Weights of a small transformer language model: 61.8M parameters, a variant of Adam for these matrices.
MLP neurons of a small language model. Each row is named by its layer, matrix (up: input weights) and neuron, and shows model dimensions 48-239. Each number is 500 + 40 x the weight over its row's rms, rounded and kept within 0 to 999. Numbers have three digits each.
After each neuron's rows, "fires on" lists the tokens most often at its 100 highest values on Wikipedia text that the model never trained on.

L9.up2368:507495542486531503532517485427534494486531489500498457580469487542599431502512493491501517486469499453497489467508488452548424462500473510475499482478502490475515533507454432446425466469503453551386474468449481535497527469469527461474549464497505490465492549533520445426503615451515447544470444410505489528501536398460425510564452466522451533506477515487473491500533474452482504530458492437483480490509494432537527569500518526504529495577481497522538537528497520521451462539535431488542432487479501532506498514480489503470457468497459499527531471490464519468437529494467535517
fires on: " |", "th", " /", " He"

L9.up1795:551552463483565482493452476447485539529492522463549522573529492495539509546572544407601521525534523541488436501520552409523539405446493518521556564501527482489447500569559564474576445516439558440498435521574500420579508518510492491515530515520465502482553590413529559412495508466469487490524519501455544475448528447590535539504463484490542543490505501468573516496546452533495471532509456515549507545555516504514511558525508519515459523487513456497477550464483510466528483438413456547469488457458476489492425455471558507460500482556548482509527536520547564475539432510503490548
fires on: " was", " is", "'ve", " also", "'s", " ("

L9.up1905:510466518498480448555544495522560479507515465488558496481453507485521546510492529558526516426459521464531540557550483501513504533581484470508487497472496481516485465490489503444477502446461513514512436518541509468492486507421496581528473600507414539454471454515477566458498561449456558448471496507517487487540477489491481607525490484536530513484484535590566465465571473554493542456544510469541554512497564434496463504404474436493549485591452488532515475453557581567537482482455484416488491484485399471507465482487499485550506467526468468526475502498547510506505488496589526557
fires on: ".S", " St", " J", " E", " A", " |"

L9.up2119:523500574503465490543541591493553571573482430574544519481453552500501494480458484448507511531459444468457486525444582489504531485440465489481458493489413461536417503581532530476459516460453542511448515493561541481558478588496495465550514536508551490500419460466461425494513555492528572533565466504494511522503475568483487513497432415527517504493506490472462506416491431601497498488507523431569461522532478529520467514508544487496514471454464485405536423522488463546510547472512501446564543462538529430479487517491507526510511502407520517492460487501484504510462449523441475504
fires on: " ", "id", "1", " Pi", "9"

L9.up1430:513516568581499472597509479432510584471540512563525549513484463506491511469574467527539493499476429507519542543488512556535543535473545421519514449442482471503465530502480505515498536453473506471522532507496449530463539501533513495516568536472528521519473468559431551495538487509495473504397458469496506495515441461535463495525524507512533519499514518456439424517518450508477482520466509529496566561525494471515486489481521466488540486473499443537485584463504437464505478478512438528444549503479576480568505460501530461522529532418505445522487547553431505567499486460515479517
fires on: " ", "–"

L9.up1116:482445531433545519523430486552536474462462549477432537527528565527531486550497441511524507492501485594444521540503473467518440504438438508516485520470557518506474477478553536487499477448443487483527482530522490487569496585471491465505518510531532442514523444496514431547529514463463535466515537451544468489531590541502541423511469418474501564473534482481510544477478469516492499529503478511541486458484508554513440565516516441569423565484527450538538369529470431498471483512520461460493442497523518508539471455549535462463485462445521580489566498470506405480452524606475512467
fires on: " ", "9", "2", "5", "–", "1"

L9.up1196:559547485455430481550522524433529500537473470524479532488470491415481448491517534459519503507445469566526538469483501461466530452549500504475451510512504486537479533499521504501449544552478539553501449542487486530568416489497540464456505516527542505506512521529498495549531442514539423439431431549466462555491502476513445485512492461530515537442542460483484544479550511530489531511474540555473534533472501528457551542499482505470519468543476517554491490523530523562468483429482441537522502481557520483449546462454508450571544525392483498441472515428547558597533518482417502488
fires on: "\n", ")\n", ";\n", "1"

L9.up2264:509568494535517526528499556434564557483494546504492548508487535553584468481547547560520484451424515561492424524506441501509528540492491475531513554510486486513565540511534480448423520460464480437478554520542584482541484459528453489536553433513551481508530515497474568477481555517504523526511490499508478405577510467479494547496489475512509555484467527545469500497550446487481519473496518449515497488451546464501540559508523418535563542542421491488573527447583562477510499446532474496488512432522505491386484552520528458490530572499544484541456507468459552511443471479577496475
fires on: " ", ".\n\n"

L9.up1326:528511512530510513525480545487411423543460444539507530504553567506546434456459512528482509527474440456483451533459564453491562527471514502546413462530493560469489476583445434523418427542534449547400472500447486480528553518424463498478565575474455506516511470504517614506495546516546513456504528501511522486519501561515439504520502453522595487472535477505513478451503498578464461515494481510469496510573484478464499474455489452486500442517515448451490443483523556550485586478517526436502483508544469489487551479432548495504434469533581459525535539499531492499461477511512539467
fires on: "9", "1", " ", "ac", "8"

L9.up174:482515557539526482568522451558475512539555525470472493485486501567459482523465585480543554511442523478465458496520567509427524526527497393499440464444547503532503475620533491450498500475471532459541470548490468489453455560558487464538476524503441525463501498575472571522470535454458489460455467491549463474438486508487524505474503492533493541531436497509582500460557501490528493480486503494537494526525523457514435455553464520580486436568466549495487540490501477482538466456513478477464506481493441520473498508452503520491507476503498475478456558504486442491526502522570464600
fires on: " ", "6", "8", "9", "3", "4"

L9.up1549:516509541531437478463506408432522415477468450491425486590490513501520480471437472521605507470418504508517566503513560466572473446499468486508547529477530448558474524516509506484536452503526462532425497580552541442477478489538559431496540499401601514497507471511478524505550546426437477507496449467538461483511544467472449457548469445542495532515537507537482550500541384549655497546566532499453480471420535510510468560530541525532482461516507480529536503538525502563504514587491478516541403515604478562478443495501487405500513512480504575512532565395512427537470472466558537489
fires on: "\n", " |", ")\n", ";\n"

L9.up619:500539464524467461506522485532519473487526522512399563549480451519435531458507572500515467469454528538478543550571548557476489561529524427533438468477528463521470495569438480460481531538541450521457554539503552546473440553543481514525515446479525452517508511578459541474540535553485476459459534540464428507518521509509536568545436445467536529511504458535519514496428436542529546472491487559597484491497432503512488566382495503498520473439484424544501518499581502475567495462521473456505446482501522440477483506461453443506455494503576579545533482464510502434498521497548454511
fires on: " ", "–", " No"

L9.up501:523512495518521451521472573486521521506549503493484512529426456503464547521557455565552514476524527542515518476554505519489564527480458521490467538460521435415507520505527418445521490498485484496516499468516445481472473569469503480572468478564544520510530503487496462475452512587541526540526468471566405403492566535447556555556489485591488528496464522517468419535494464465544482477460503507484468501466510569454477513558503475583552486483500503508485543512468422463472489510489483529601415478458491458545450430544576542544547496517451489505448557492496517569561500550476491473
fires on: " January", " February", " May", " March", " September", " April"

L9.up1558:520564602595465483498497511460453468485548467441467438571486465544554493437480451516533496466530517521620491552511569439483444556516487462446522502515511452533478501484556497588472458418460486529486483537530513487463487522459473528554539526518526467464476499507495436542519563544519511480470489471490491510488487489507514509499436472462479488513500550514529484433506458537422465498432592529551469569452425452454469467528529438526450477476472599478456460600501435525513459519508523500527498488480503481476444511545528529523528458529508502522516512566481491460456454551429538472
fires on: "8", "4", "7", "6", "5", "9"

L9.up2121:514473510535561457522455501564514484516491512497477544499466470502538561477527512513527471371496525463517505561598481455420510527525400454503474524520517431411464471522496531475570516500535512527489531577522540515510547528476601528533483500530470472512487554551501554466447574514527566534440462393484532444483500464523533511498513450488541578548479519448489543543562488498526417566532487497491460549522540490477570528536557538481490459548487456471514497460480553514527540480470527469519489466521434544448481514460474499492472471454516477463488572504522542433536477544526504529
fires on: "born", " to", ",", ":", " named", " and"

L9.up470:517590508509466520504499506487483437521442539495443537516522463458454467441490528478559559417530471429494501539484501414515483486538507527504544429540580482519455493514535560420528454490575537520541522655549524539473436507484564512412520519458518561567459496514500482528498519535554502522506443516510503496499576584496470508518498482560475554519447523515493461472525453497476498519519522502511463502545571479521524505503498521489432525542458504477572506522484505558560465454510467489473468482479495435491559497535535532562492488486541505482450521491501517533477492398472533483
fires on: ",", " an", " and", " to", " or", " on"

L9.up900:497484532493505497524533503545526501415501581610513485560541547527502486507520519485514571479507472463515493592609413491453502485489469524451544510485496488490409497548446508501514503461481495453457419509523575532475536542444541522378545521550584550520489536527513515505543502508516483503529470506517497497514497560476524492590475449512541522600603567538470528460505489503464487514529505555513555498436600556493474490512525463494483472489544558571431486424510574495465551415464475465517497535506494520540493500513459458510520422418504483613517460484444524446449500505541519471
fires on: " E", " A", " J", " Y"